{"num_key_value_heads": 6, "parallel_block": false, "train_tokens": 625900000}
MLP neurons of a small language model. Each row is named by its layer, matrix (up: input weights; down: output weights) and neuron, and shows model dimensions 64-319. Each number is 500 + 25 x the weight over its row's rms, rounded and kept within 0 to 999. Numbers have three digits each.
Before each neuron's rows, "fires on" lists the tokens most often at its 100 highest values on Wikipedia text that the model never trained on; "fires before" lists the tokens most often just after its 100 highest values on Wikipedia text that the model never trained on.

fires on: " ", "2", "1", "0", "5", "3"
fires before: "0", "1", "5", "2"
L7.up1408:523487497473518501452469487497494507513535493492527509518523476484472472569481524515474491518490560524460493511512470527516472481468481533469467506486522484515491519477517529558456502529547466531496480490471507498475483501546482489487456547483511577554519483513510521486515508493504558471476500491514461478423516534504500475521491509480520491505514490519470516519539481505510499515496514499531495472501496565521540553491520513492504487532487550515529514476514527469488484477517516455501490523528527486497528492506473486526508483461480516483499480524476462491522494487512561458474526515498531487504523423497504521530489541488514531483524509500549472511459509497527497489559492495475499478514527489541487504514447519504481495482489515497526501496499494472539495489523497
L7.down1408:510523497507510500530485467528514571468502557485502514454501486517487467479493508515486510544531539530500478496492500498512449519508494502493507484478519508499506511448499448555484492491453504509486535538544498511450503471496472529537500533506496483513502443511465500487536468508476558531502520500481501486510554528491490504514508522524493520499493442509498533472496516479508490469529521502494472523423480529502555533514499499524517473553544501511489483502477500497517499463474454496447543472556507455473497448531537526489489456534512497481473522483493541493451512494505490508520502485518509459518475525474505498543507530514479522483490495498486498512529493483516474484505495551435527465519505538477499543483511528486537487474516504503518541487502493470555503488510460

fires on: "\n", "==", "==="
fires before: "\n", "-"
L7.up427:477506513521457501519498522478525500497525475502482480500522501525531522550465509475525511482479488503534465494489524449511482470479466531483506505495536444493482511559497493499508483486520480467476514493525510510495482539540437508487452529514516536484535524464486493489496543506541516505484514486520513510497463507561488542523479504518515503482521507546474523471533513466506526497541526487481481481480447501545477491525497539471529502504491498483528490482517488535495527508495525495482520503518508466551521503468497535487491546505474486495496535479512509524493526531518492582512499484501479524466484500491527446533496495524467495557492506514502515515533519488537480528559466463484511468523519532500458530509524534514520471468530480517462540495552513492506499496515536
L7.down427:468495543549508499491557515489537494512529501468515484499484482520508511497500526511554473469501512498496537530505533491502504477517503498508494441466477454460517479568478482477482473486508510489508489542523518517533522474531497509460476506555506480465523561512471505471533462475497476466536521456473478464487513500501476499489482511514462468517500489471539514494545508499476478527493521505498518470497484514507471502503521509501485468495491527463467520496486508482520546512510516475511491475505515490502490526513524515506491522549516485498524531455513497514523489495516484464519452499533487487492442540471550497533522510507483491461520497517494537491480511488536487502485480507514509448544500496478544482539513471451491481507530506500475449511511499482515461442491497

fires on: "\n", "==", "===", " ===", " =="
fires before: "\n"
L10.up159:490492502506530492475514491481576488494479457497513500509549490469503526477496488506508514518441501476541466523509519475500504457499532525488490473467515498495532510531541477499490519517457486527506577486487489511473528520506486522457437517503506516493514505488507520476494535476507453488516531485532498501491551525515478521497506493530518545488463490500508506508515486492482451547486474546537510458546482497536513522537513539466491483510536469488483509482529478490478489514505515484500497518531512475544459488490541495489492529508475475508495506514524556509503532496458520477506461514496501481473468511505521528520506530440502507457503513475479504493544521499489551504517512508512510500520508502527505527511484487501526483520535472485518543533539491450538543477493493
L10.down159:485510466475480493490503468457468458467520549509487493527488527488496484505485496539528499423483537505485534506511495505476496534463476511500518512536484474504478511496514464480546521530516494474487467468539534499494529470507511503484511444542470486516471473487493491511535485548490502484506523506513516524455500422520466506419471470509505482508504497508512485532523489537467479509517530477506518484528509525428478498477497539495473544550511477456501524512564444500478517503546557471538491515535520518519487465483492530492479477539482521486526520503499502528536475503471493456493524510479517488504572497460509501495500515507529512522475497555512489486476507540541486530527510498523481512546494523497513501525498507496491523521494463446499499478475500522519482484488522

fires on: "\n", "==", " ==", "c", "==="
fires before: "\n", "|", "-", "ri", "rib"
L10.up316:463503497497522490481468466532506481525488504465496481492497499517482531500507500467545491484471494516494498491501472486511482492462519540456488478468516472493475559456476542481473503491500542453499503481494481498464516538562478507451468471476537493518482517523505456527504450475561496550487557501531499474478511504506516491520485500523460479478502504496518494535493546463503476504459490521482530492497494535514498527505506495485528571477494486481490528482473504461508484498486524519570494516485527493521532500518487562496476460507473461475527508487482511526488483507479513466474464514516549499548486534516539504496498511500499495493501503495502523516527508523498508514484532526505493451499505524460472460528508480501470444513468524515529492506536495469536479478515501
L10.down316:457460522504521481499495476483504488501511488523440479502474495482503492486499498476517487519544518471498502500561551500480490479493499502520504453498492509470479536503470527493485480514485493472505530474518492517479466495537512493465551472471513490508512520530492488527481487467471496524465562494475542508449498460557493478469493468573551516522525509475467528497532496453480481515542520481537467507503528511540477477443495507524468531495509529513467459489503488507477500491463503496500486526464491543456493467509522504505492484496548506559537521516527489474464453493487500458497497499485524469497476525516502488512520516500519490514522518532492511538511465545500475523529508516499532481481504569456500511472528458516473506512507501476470454529480500521504462546513493

fires on: "'", "’"
fires before: "s", " ", "\n"
L2.up622:486481512518481506493458483482500496494536533472527521479449513523521526505452501530504511481512479488471523514521490479521472524550519497484508508488464467495501506475499472510490532462521519498480485500492505468501478431496468494479523504494504495512503530539491501486532515513514499494440513510547519484505478539463517486514550459519479466493527464483520505519482460461475513508508559527480506561494440510485518492526500540532485491516461471510511466515510494530533474488529504505544523533561502470495501491474426497511514454504538489514557502486528518536525488509494472497516478503487513565497490515472487533486495526540526494480497525516514534505493474415530510496515472488486506535463533503496495506502515484517490499482482502529506510509493503509505495531489468
L2.down622:469496496521440490487482508470520483543504470515477509476482523535506510502489506486493506483519508500509522488545482510516486533540447504445489491477537474476505519441478462495461526505522485481494507514497492517511505463496507505475495475472487487514541511534497501506556479493481566457487477485504523548512525462470484489515506520513500474476496462490505471530459437487480500476517539501452487534552513488496486513503509478476516457494510492507505464514492503506537473515506467524526562544498547474498509493469490535473527472520500487447502486464496530497518472506543479480522479489534487531488497565488492515448459529522496474512522522519503509506510510430530509500507519506521512471486509514489499479504525480523431482507469535517469493505448496515478488490451519

fires on: "'", "’", " its"
fires before: "s", "\n"
L2.up797:497465498501468533501472507468526506494508506483507500496475486549467522554465494531513522475498439481507485524522499496495523523565493473483494487491481451495507532468461523501501515474522474536505476502501484511513489499556502501425520510493504508484488486517477503510497509465540498512496521508506489496477463514478485505482491470494485529469516510496511505508438455484470540504520544492463476485531464484489534531492529511559539502472476465513505453524504521478514455494516491458575527541495507491502507503533468493503525475512507447497489476510534507537511478477535453486503470459470528499478494492443468527530449467507508496452490524476496520517529537430535502494475474468517499495448523518453478485535509471560490481490495479499524504529527505510518503495495542
L2.down797:467494494503476530510463477469506518502495482534508507464496460513463486477488503520499475477511474502485530483544517471474536543554484503440513498519531477497494496484492501509475483534517490544518524531490475533473486513527455511487509490511493492516502490485469489495549463452482542504524470461532486515503507434496474459525526477521479514442508469486523501505494477456473504462491485537441462517501500508486493483522497491515546471492464501536488437491496485511507490500470472534491534504497534469518514513511510500497539542521489487490509482493513535513527469506514471481528448522533483508492473550481484516502520541478516436551514523480497500488500526454542492508530474511499521475497504523504445498477491490534450510500542495507516493495510534531509500468509472

fires on: "1", "9", "on", "2", "0"
fires before: "0", "1", "ment", "9"
L10.up285:515455492485494523482558465516488489502480562484482451555524531463504487484538459447536551499477495501478521482545488505513508466502440561524502472480490507549488521495531551504473468512498522494525502494506562489507455474535493523472486506503547477513498468496494483463458530485471503489514472505496511521471477465514500526478491488449505508553497496435486499492517502511503475577552487495526492479480501498507454502503523470480492527509517510510511492517479499476479479503515514480479526524486524440502551519470491458512504495502489506469486518543470493516494530513489477518536524481491498539493536476445505489464466505510513501518507470531488515502517483481533473514532526483511476534522500488541457531545482440520531496510465515493498489513510533482514512483464517
L10.down285:486472491489503541460519530507466496526496510508485515552515529478485536485442518520512522502515552531527545505503494480454508495534501506449463473454501512500483505497472479487441458477498496496493463505467497509502558485460483456498478533477492523529492453476509511527531524471539507512487501482512475538503498501550499536515502519549488518486475486451525485551483494501529500486490484541502513484533499506481498495499511459463532486459487511511458499524544519485529508553464499511488512483486481506535447480538533504523481480497521481480504498523535483503482516502496493475500504498460524515530498464498495534521478527523505511458511491520498506482424479513518544509520512533505551523531484535531487470498535528489546455468500504537471506488549506489518506445497485

fires on: "1", "0", " ", "9", "6", "8"
fires before: "2", "3", "4", "1", "5", "6"
L10.up411:477486526492516517484482504509467570506487495508517463490510507510519503477465519483497517516479482493529467542468501500531488528494509511524528547500483508504493502541545474469473477503477504516513494486500489479520454485511517488472529561535519520495485510461513511556490506470508551509500477446484510467472525485512523483504523500460457499469541520504432532553492504482539513516527489503482475509480513535501516520528513505519496514516487520487525527498491433478483542499494530475484489494494559503485516451527478474491500513523536533457484495487537493533500480480496452520516471488508543485504487493538499506513476520515496499463470504516524516520483460518477478486425524451486455506494508488520502520508487517497494484512532495499500497497533536526551546462429525
L10.down411:455507446518477482482452490495479521501534494498503486460530484520538474497506491480477493478475514520502501511514481549520489535495438483501526522515473523476406510479476506493485499499520475515529493442509489482497503520506527478500517552491503528513510475514517493530526495504484535504523476534533478519519467563471537500503471492485498487497536514554522496489436524499518506477491485489555472504468505501522502542521523509465524490510493483466527456500495506495480492502522533459532487506506525478486490476507515512533518455426495528442518541517496538500560465509496480521517509497512509474546467472517530475514448485521487536469457516536467495513490489476498503492493543497478477444546468477511489452502484496535493512474515520469464521512477542480532480504485513

fires on: "ag", "olog"
fires before: "o", "az", "ar", "on", "n", "a"
L2.up615:505531495488497472494493513458483506449564487451525512483520520493492518490527489543491457498456559528519502483496504524510525550494510526510530523526494501433501458496500455549515550525500498461498480509501522464504491467497489515469561477490440519504518484494507497518504510487510479493480532488485509539544516519521474494515486516462501539522518495525495520453508492507501473482477501502517481483492497468463465494509511534524512548516524526537497490486508481496453475498515464523470508508512489515490493486483493491489460501496481475537471463494519509475533486496433506523468468529447542496511463510480477508519477473511533549521483515504491505497498509493474472541470463470544496464544531517495481472596498518492508556498527495527504458487483512534542490496487462
L2.down615:511530488450518493493490487487514538423540498455487512509515523483495515503512509491512468476461510524453513512514485510487525528463494509520508495526451489451492435496514471516492510548501507494574464514503551461494510446481478465469525507495449492537535504477517510526504471485505521484535483493495486495511499493487464503517467511496488507532504507533494492433493500522534498500480471493530492536490462469505519510490473499522513500555505498523518484514483508490468518478489490517463498529510476528480480510508502494478468504514453521525425479503466483527537528472459535533499453506502501506459449495490481473514484515509483517527491516520483501474489481500497478511462457462523510468524491514490474486529485533511509527511508512506542446471518473506552472522501494

fires on: "===", " ===", "it", "==", "its"
fires before: "\n", ":"
L7.up601:488478541473468470494491516513516495508531532465483492495527488483525513473489514530529538523487458469476503516564493462525456481474488457484478506487503523488460489481459544474537457545512516530488515527531477485499495547501484521479472469514524518477508457511446516507489514541521491460478537518532477486450513491506502505521501535519492529506503495495522531498493462466493499490488531500523493508516477500492501490503503499490532503527532513476499493489511526515490500458508479485497514518503514426496540498489516479490521467493526483487502512522492526539512502497509493504497490486456505507470481526486509513477500466471504472494488543494501498503462537471469564492542464557516476497549480489496499544559514519503462512512538485493494530485522540550529476526488501
L7.down601:468488484525519490513503480462505464461478497513479486480555508516483471554514497504519512469483471524463509516473455516438502531486476536502521526520559472498527522590507460499483516480476503502541511478507522544479495455497487494513494521518533524464482550521482468545542488531484504441503502520489489501534530502478546508464509530537521451521499506491525493512485502513486497530467508528489515490538558493471487457481520502501506475505503476465494533510512489486495492517548455526506477470506512457528518454553488522490514507472453508491503484502514507507521492433488470480553487491500464470512476470476469508496521486531512445499517518492483454479515482501490447485544478527516561522491511487506445498514494521489429496535509503517511541518545495491521492534498515

fires on: "===", "==", "g", " ===", "\n"
fires before: "\n", "ed", "es"
L10.up480:454464509535496471479469484535532487511522533493508466519489476493496533464536562487516507509476532470475496517503516459491475499486498488489503530524478481476479510498563520529480510518458525532498548505480508478488495528505454462504486530518507456492518467482502486482498512476513519520536493510504480498508505509540497502467499491503486521519472506511538478507499490498466472502447494522520522488491510480488486458490510485498471520496494507519537489446501470454507540511536498488472539470545530491516525506486495501492528470511430518484475543478521529490498502520527523494498485501495473504472465512486506471511471528477457500527520537513503528522587523548466534498531449523485508526486544569481521484496498511533543461486486496531449503517513497497493482481484532
L10.down480:509491517525481474493507497518498538507517534503465474493502472478486524464510487479497477526508503499478533472494537474527514486538510463479501525462494453481509517519504511497538540495475486530466538561506504520496522505529511484500516553512493526495494495533505558500505533555489553498508499500487492456478551486472510554525483518522486522538511512498478490534482479479485506477507427514481492490545482511516475511534482515525512529488481546505504461490542478475524472506511510515513507519514550530437552510515522520452497490526475516556528531475531554472514510513553514518484522498501514499512446508485474504476469532506521464521462469457538500526446492529500525496495484535530484536509492527507477510461517495488465529506472507514538518507505456538542509482497487

fires on: "'", "’", "s"
fires before: "s"
L10.up397:484538539461451478497437459475479541470495494534495487479498468497487486529490500528506505517516472436517448482491488471518528488518541517533498480494498513489490503450482476489507509499497524537466476515538473524532521454497486518520464478503482518533475478482486482485521528471549435502495475481481470505517523478515444540519510451463509538478490519457530530453494489490532485474537499477491488455515506490511514438515500533503468497496483525526480482551503492500522464465499484513505500500499465491495476518499463464485523469494517511472468449524515506472490501474539524500496505478523469513528481521473480502513495491484482474488492484535513508537481481495553534523536467516486535514477477534545471500507558506509499486537504508475529480505485521506531525540458505
L10.down397:502529521493521496482523491497458503511475507481478497543536484496483511504518492507513531512484500488467523463505497521455471480461488502501491522536512493481515468504467476492489555523496521516500548505529477485473508481456508489521511479531506440491512479461515469527512521453538512518525487499521515486507510505530490462474498494490509493486500489489551508485529470488509498502479494471474541517517470483463509507510520522517545471567489437493508476530504483521493520481511526497462506527473543501513499482534505498529546530467507505461485528511532456517526495488496559497512523495475518548527445476515496502545473514488502474493491521527507457491510474437472494508490513528480526523483466470501515473492453488504563488464548476532563511531523508515525527522512532

fires on: "==", " ==", "===", "\n", "====", "'"
fires before: "\n", "s", "-"
L5.up824:467520466495474500521493519533537498493526472484467523476511523508506505522461430498537527493490539463471502499538522494521517511492480487501501489495504486483474516496513489456516499505502485491473472485475506475517523469554519495499453514495473515523475536507494487435491547504512512523534515482561553491474478465490474526467495467501491519497553455511536509454471521475513480521533545499492506452454476531510484500514492530490543513498504531499478530491521456498537525490479539483499474535487471453499534538498460534498528493509527516532502554446494510535503477499507477484465455461511502468492508524499503482464515496544519519482528461490490520510521508496508503518500506478490475502441483504514502543554518502529519477523488423505526513477490499541515464495473548
L5.down824:479487541551562515484496521479542431496518515510477519521489551475451498493476483490564500486499496475519548514501501473504500469505522531460495480475530465480502479530473478537496451513515508498512526510540518510543519495491508472436478506520494461500506491550485497518498478503513464486527488514495414510458483504489485516499469475460493485450495461486545527468524513499457484504523489503483522470560498507501436474499508506504509459439492512487504579520487480470504507466455564520480515496509470474529520514496461479484498516507491520514500495502497495489523537515483506489521494489522485527519473499497494504467517533506495498493487490501522539504493516487488528516539495532544516485488487540478468526525510486474502473484517509478433475500460491496534487505539466

fires on: "ag", "ograp", "oot", "og", " min"
fires before: "h", "az", "n", "on", "ing", "e"
L5.up646:479543484484523478515495460503493522518496507496506480542491517504527479475509528464515522462478513560458490494534484475505529504475511541524513510514517519463468502510551465529466549521477533506511502446532509475529513449562481460447507488493494512508488506496481520499482504543524500494508499533488486496501491496520522456467530509485513512481480528476536513460504475517464450469463502439458514517516497523537500470472517507521510549513492477495497487480511496573485459492516489467481518473520494496486480534523491495498462467493480482508504516491496466499521502528449498542537498466494542549512506477476521485510461500464508500485511495489528505496514529474501454496509488508480413516484521477498563483488502457484483512511515527493515494493525524507521482509481529
L5.down646:513500510461509525514558450499505519537498494510456499489512505532484508481485496487479501450476461519448533458519480473520500467510484541491525537453446522495498481478507504507491479497503538524540485503498527487507506445492507503482478506466501497514481471547512523523480497520487481489492471543492527546497513479457514495497505552493493561497501507496483460485531502455505549488506513479489486490475496524509523530489545458487520472536532511464457536520520503520489490483475446479541547538522498519465461489502489522561512458532486520465500457449477487488535495489530538533483466474510466528483491528516523478505521499503477494521485505490489477465503504497572459526508513523500504505469497531500495528489425506547488524476520510486484493513511516485488483480519477

fires on: "'", "\"", "$", "]"
fires before: " |", "\n", " ", "s", " ("
L2.up1014:495517461532484495518484473486483503480508502515498543484469501498511480495467469485474569473500446497484518482458532514477486511553460506516458484495500475496500521521463507485536457504484501492544479482492534524503480493487501522482526539490489499496523506482470532533485510480474504503533449470532482534487482517447439501463472492522478484519476501511525504505490533491481514510494495458491520470537505508520515505529514493485498512463449532455483496530508476456502525511485464507506512477514547527516512531534532497540499481506482461470461458451534511517454513519567490476497436519482518542497529515499503526528519538532468500508482494478510508489506479513520501517492497509537503494519523515475453482491496491502575503537514514449530502502455507532535516452471525
L2.down1014:458507513476485469508492543485529470524465514525509597457503464504531535484516468495467512538489541497529492493502533505498464460516476486477508489517483485566496492456444492517522459506576471498470471491474530508487472466508518470464476523525546509489475486525482499502455503549479512514464520537494515505513459512487491472516464516520507549524465514501486503526516496485465519531493480501497520484577471528483484505517513469515517518480536476477504538505514521497485512500488480480478478511508502480483477526531480484514527499469507489498492498485489510521490513444490488468485485463470505549497482504466496534517495541508506503497507541514484519506520494536566524492484519483491506508460514552487515487489528458508549500494462533484510517495496488494514491498462500

fires on: "==", "===", "ment", " ==", "===="
fires before: "\n"
L5.up830:509487538494471463536456515514488466501490522556497512509477515502520504497480469521494547493531493511513491479541525496476510493473489513462483511525504535486507550490511506461500512526508502501488470481475489489485448537502524534504465500504478489492448505537509503480494519463459483534517496490489491527502459474475495507518478534481473492503487461528551503470490511549502501478530460463480495472512486486503484490479452470480520565491470533463505489484522486548507520472451514517511466530503488483462533475419539485471476499505523492472474514474499556493487504489450511504535474502510516533491540518462476483492471541529503474493540515508505538508492520502484494500533491505567491460489472506535479519556445457492490490509540478479491515512539469498492471505514490
L5.down830:494498520502564470519510502500508485504479524495502491486494529517465489494509526470501549484491525510507512486503501480482486519494495517464516545498525507531513517532475493525484474521494458486536528465497533562525470525488503498543509506492482471474509509484520483492510509495511453491465537503491504486461495479482494457474512495521496482489500476491456508505517501466516499492470536483464422510505532529522484470498507507501479490536531457456495506521501555436519538488464525498493508460425493475534577563506493475468499491520490539515544489516516511513491504541510504518489520510526494501530508510506534509440528500525508443459501495510521480494519511490466523489494463492502483500512480569526498513443511524482515524508516484484478484444462507528506495536523465

fires on: "'", " do", " Bro", "’", " br", " &"
fires before: "s", "wn", "ct", "id"
L2.up393:500509504482463553510482502461493499440472500493476507490493518459478507495494506479508491487523507492461486535487496512478469503502529486503495510494491508495483472481449524505460467471508508526524526468499469504496495511537508467472491527495459507515524516522495510526487454494514541525500501489538464515550458545567532507494510515501431525516448500519486494509488476518451502552514531513504517562513500489475477573530496534518489460480535519536482487528509523509514480494486502494480500488463480496537483544515505465458453473518464478531531489490508536482456441487509495523531522499494490523506536491479491500517488524473502514538473471462475499484522493494530498475517557464523486486459520474559502499511476489524443509512499454487475511527459545488478504513532486
L2.down393:475492519514500526529463503461526528484491523540474493501476525487462549504508517482519521496495510494471483499488495469478544557560521487486526538503512517515480519515496497513547455489495488511490497509491483517459501529524511496494482519522480524473497499530534455504517493465494517533501520483516472537544495476519485481537470489500487473491516505507540455456508484483519516534488522478498504528586495499458465506505488507505513499483463508475454508515498470536500487442470441497487497504491472485489464526507489536527453492529541503502489511434527508478472501503486511529493520510479512500518508505500479496454516483489495495540519466474480492470508490457501457540520524490480501500492488497530510507487467512506485493476484482513483511476459476493485480484500487

fires on: "0", " United", " U", " ", "2", " |"
fires before: "0", "1", " States", "t", "2"
L2.up1390:488513561510504481503471480470508498464507526509456505493497517521494558490499533483476490516483527486480467518511492484460496492485493538519466531484513471486454455516505518519464502476497451477495520496509504542495469489528522462495480520504508526485477462482533497517505544501491517502521481502548497465458518510511498584505483478515494544516509451496495513530505491516513529511487529533493492469511505491551529479475494523501501565526538570540527501477458516449525538529501490457511532489487502500534564512505482511496480475474478507488515469471510509461515483500478497508438538504482507523509498477488465524505493508469475495446482446440523467532541543470517489475496487452533466480549559510506519508489520493509449472469506500464480526505501519527509499486486534
L2.down1390:530514503462499495520560477551513506493491504544532489519530497511488495527510508500502489518481511507473535502501491503530458494518470500495523543446506508579532490476494538495480449516469517459490482480502454519520458485454542522533479563515462489538496472541560468477482426495500543523560542489461481518498505482486505478513490487510480510519472486497470467463495535520483491507512524512456496515492506474490499497521484532448492480503513489483488472484510530459524530515532487489518502454497500476475514513522524523510485474502496488448461482512501492490520545508485528487482517537533515511489529464459493479500486512493500523521519525498485438500514455559471506556482474537445507456543500518477530495501510486513499497526488452493448486508518528511470482465494503

fires on: "uc", " dec", " Th", " bec", " Ang"
fires before: "k", "ce", "om", "ision", "el", "cess"
L2.up1444:524504512520497507474512516513465465509514512514492539506454519470474475506510507479499538530526474419529488457505520477477479491518480503507509436537502489498521520478492560503500466484516463466529498491506483521516442524494488445478481490472500491486466513541523458460516497551543511492495520503482499515544476490508478477500472512534499499484490493492448511519561478549523492535486452484497530531538499496507485484487556447523544501512464506532442509483486493519516512554505531495527524485504527494493537481503484497471513565474497466441489515513476507509541472502487473498511500538474471506521505484472461479517485500537526536499510498539513550502502502495494501521499482486518469529514490492490479497491497506522500497516484466447508480474483483535553513486489484
L2.down1444:490524499493489523520549514511479496477490499480526494531458530505482500501530493481530526511509472479474495470494507478495497495499495501520502459545495535534480475463489515496508443491501465493501512473511474550472494528544532432494460456451501497479498514550547498455543541499482488491465482471474494490519473478554492459499479517506502506486520517501464482467501481530524509536499499492512490476497485506527511477479528460520492464506484490480488536471517491467493567569519520461512505502491520434458525520491516551502491503451549482474474501492501511511525499514496494547540513514489446517484455478503484496491516479511493522541467485454513578507489511460531522502525532496478482550526528518480484474479491507531508523511498486473525484493541485507525492470437495

fires on: "–", " ", "0"
fires before: "2", "1", "0"
L10.up478:503493524482512489501509497473506507507513475540497509482485492526491494488476541526467517470484515459470483487471487462513515523493466450536505498479503527494469493455547490508498487521507475498560472500500492514498464544538473499479480519543465445492514496487514484495517434497503498471505526509487548519488490492498493537478492521488505489515479506488477541515480509483539464498469481516507514508490555472514496485463446499514463558472492512448500510501492477466525477502490425540503482493510547456481492496493495497506504513497512554446543518452513476513514511539482522524484514475462481504494488469483514491490508477509488510476562509490536502500544516477502499514519498491549471483525520522476500488523475462484506472532515465495462515521468503493510480492475475
L10.down478:497522546497509472519551439490470531515517509521527463487491494504514520524535484504467499483493503523513497494524521538528463486480496500483478575464474499506471525483482488512509511499516491516508542521510525528524504518493491504463511511528477520508520544493543503498473510543511486518439490508506472473492518527514500499512506486479498529486471471477514536507480500511529445490526489509450468487488499480509534496501528485498496478513473504505500457474489533479513461514464451492515540522472525501523490473495511479513493508517468514495504474502516490505493452530510498503482503509512497527480471451494499564501500513491451505465476454491515422482542538523515499443461515534556548479502467512489486508493479468466498480476492507517519525482463519536420491483497521

fires on: "g", "0", " ", "che"
fires before: "1", "ent", "2", "0", "ar", "st"
L5.up1496:494470599508494542522488516545500509482490443533508518490496500497481505510525537495502466506474457497472489492542490496561443525499511547492504474490492499493486457483520501499460511443506519512495493479517494461467495483510461464491546484546485435470517516501453477491473483468504448522507518488489496468521507501504498484484533518464494490475500481487462490504477493528513495492482505537516542489480530479524526508465512506474477499522517494456517518493470464494520527491511512498487523480477536461520525532510514541482511511495549501487488486494510546476486493481479437511507482496492506531477482458510503525572480507482534527468513482468506528542580506483522505519499494480510499497473506500529470475459474517494501474541477542468501504471526549508499513492504496
L5.down1496:526478497500524489495504477490512477507517474492469455482496505517518500512446519518518488516466491478460455469497494479513500522501500541527478525521470525491478498546452464500491526528532444463517534504501502540495513539526503483502514511485524477555486493502532536556512461491491513504497503527529515494473481526482461529510480531452505492501477484491531527473483469513488469502509492465496473475565491513511490499487479479470536486534493507541484492494528459490469463490475510501520542483514504491477465494492469515493529510477497500471519479486489538499543512519470484466506468525504457502498506460480505509470489538466489511513497524519485505518489493495485524510473530518484475483516448465471534472510505505481452527493537517442458521476496512480496484465488535

fires on: "2", "1", "0", " of", "–", " such"
fires before: "0", "1", "ten", " as", "as"
L10.up381:497469471480532523490524513482468462478540481488503498514519558499524492518480473500485547546509516525511525506547530492500503497516505526513508518485495509526469515502519481518509513512473521515445494504527460504441452513544483499459489510507492507449486486496497523517436543479481546474501534489488530509461441448515514541480494507518512502484485458523521526484464478455520492541522503487488482503479479481514485499527518489474495535510489506524550499544471469527532528545509511546480460512501542499502516470505495515526500509504500443477512517485523472484484511475438515484520531455468527481554458507545491492482512505489535521508486493495502486515494474492500516522442541450506483521482475509514518506512501511550514479490507499485494464500512509497553511474486505
L10.down381:481509490529524474520468506512513544495507494471481504475525462474536510492503496502556564464538517479510567466436454508510475520525535519527466487472510495476481492505501535520511503509512512518462491552489506483492465501496511497521515521521466527489511474498449537496501527477500536454504505450450443473536468534512475494533547508517480495472481508519525506526483473487476523488482504495518534474476505554500524493487488489531509475477507479508511529454495509484500483515432499524537485502521488493494532508517506496507492509464529454489513555479494490550476516470492464514467525524488474502518527495483491532498479499513530534503476518558486517528490524577500511480462511494517478504485508521501501492501513500516545462510463501539538528494510509499491511531479496

fires on: "\"", "==", "===", " Year"
fires before: "\n", " |", " ("
L5.up639:539487503459527490503475481478521508509495514507485510478533494507556483475493487493475551489484492525474475497484552516450481504470508474469515465506499529508511565486504484450489503483489492537501466508470515494483470510528524507516516525509520486495469535523457549477527501519517542495508477503478472489448481522486470488521455479466477552506497473511525503519505545485492524514497492497520536493526475519466469481507506527470544552439500494515511504498512487461523486464490491490497457519505495463524505474500498514482515476497488510500522479506500513479533472464479484530483425487503480525541513501530508532516498508493518488510515515512500490530539516501500548500541466499506482469495512471478469540508472487515496503514515444495571489525446483484509442497495487
L5.down639:510506507498510486512493483519502450502491517493534473499511507510562511501476500449516512496467481488508523484509506461481531499525540450464480498467489490503505449523514519552482488507474474492529513465494540530534467494461520517460494494499513496486511503530522493495525479520525480437513541505508447520488488514471490458532488528454459535501493476504521509482529532475524557498494476485477496470531492502500486445521495531507496497491548478489534515523503500476511523482476491489517472470521480497493499487503488509465506488505508500485450456478509501504535503495464525483533450511499490512500455467450475514461507479472504530459579528517486513470533496518466519513520490500506470482459467485458571501491509496525479498516525534491480516472474477434533514515488473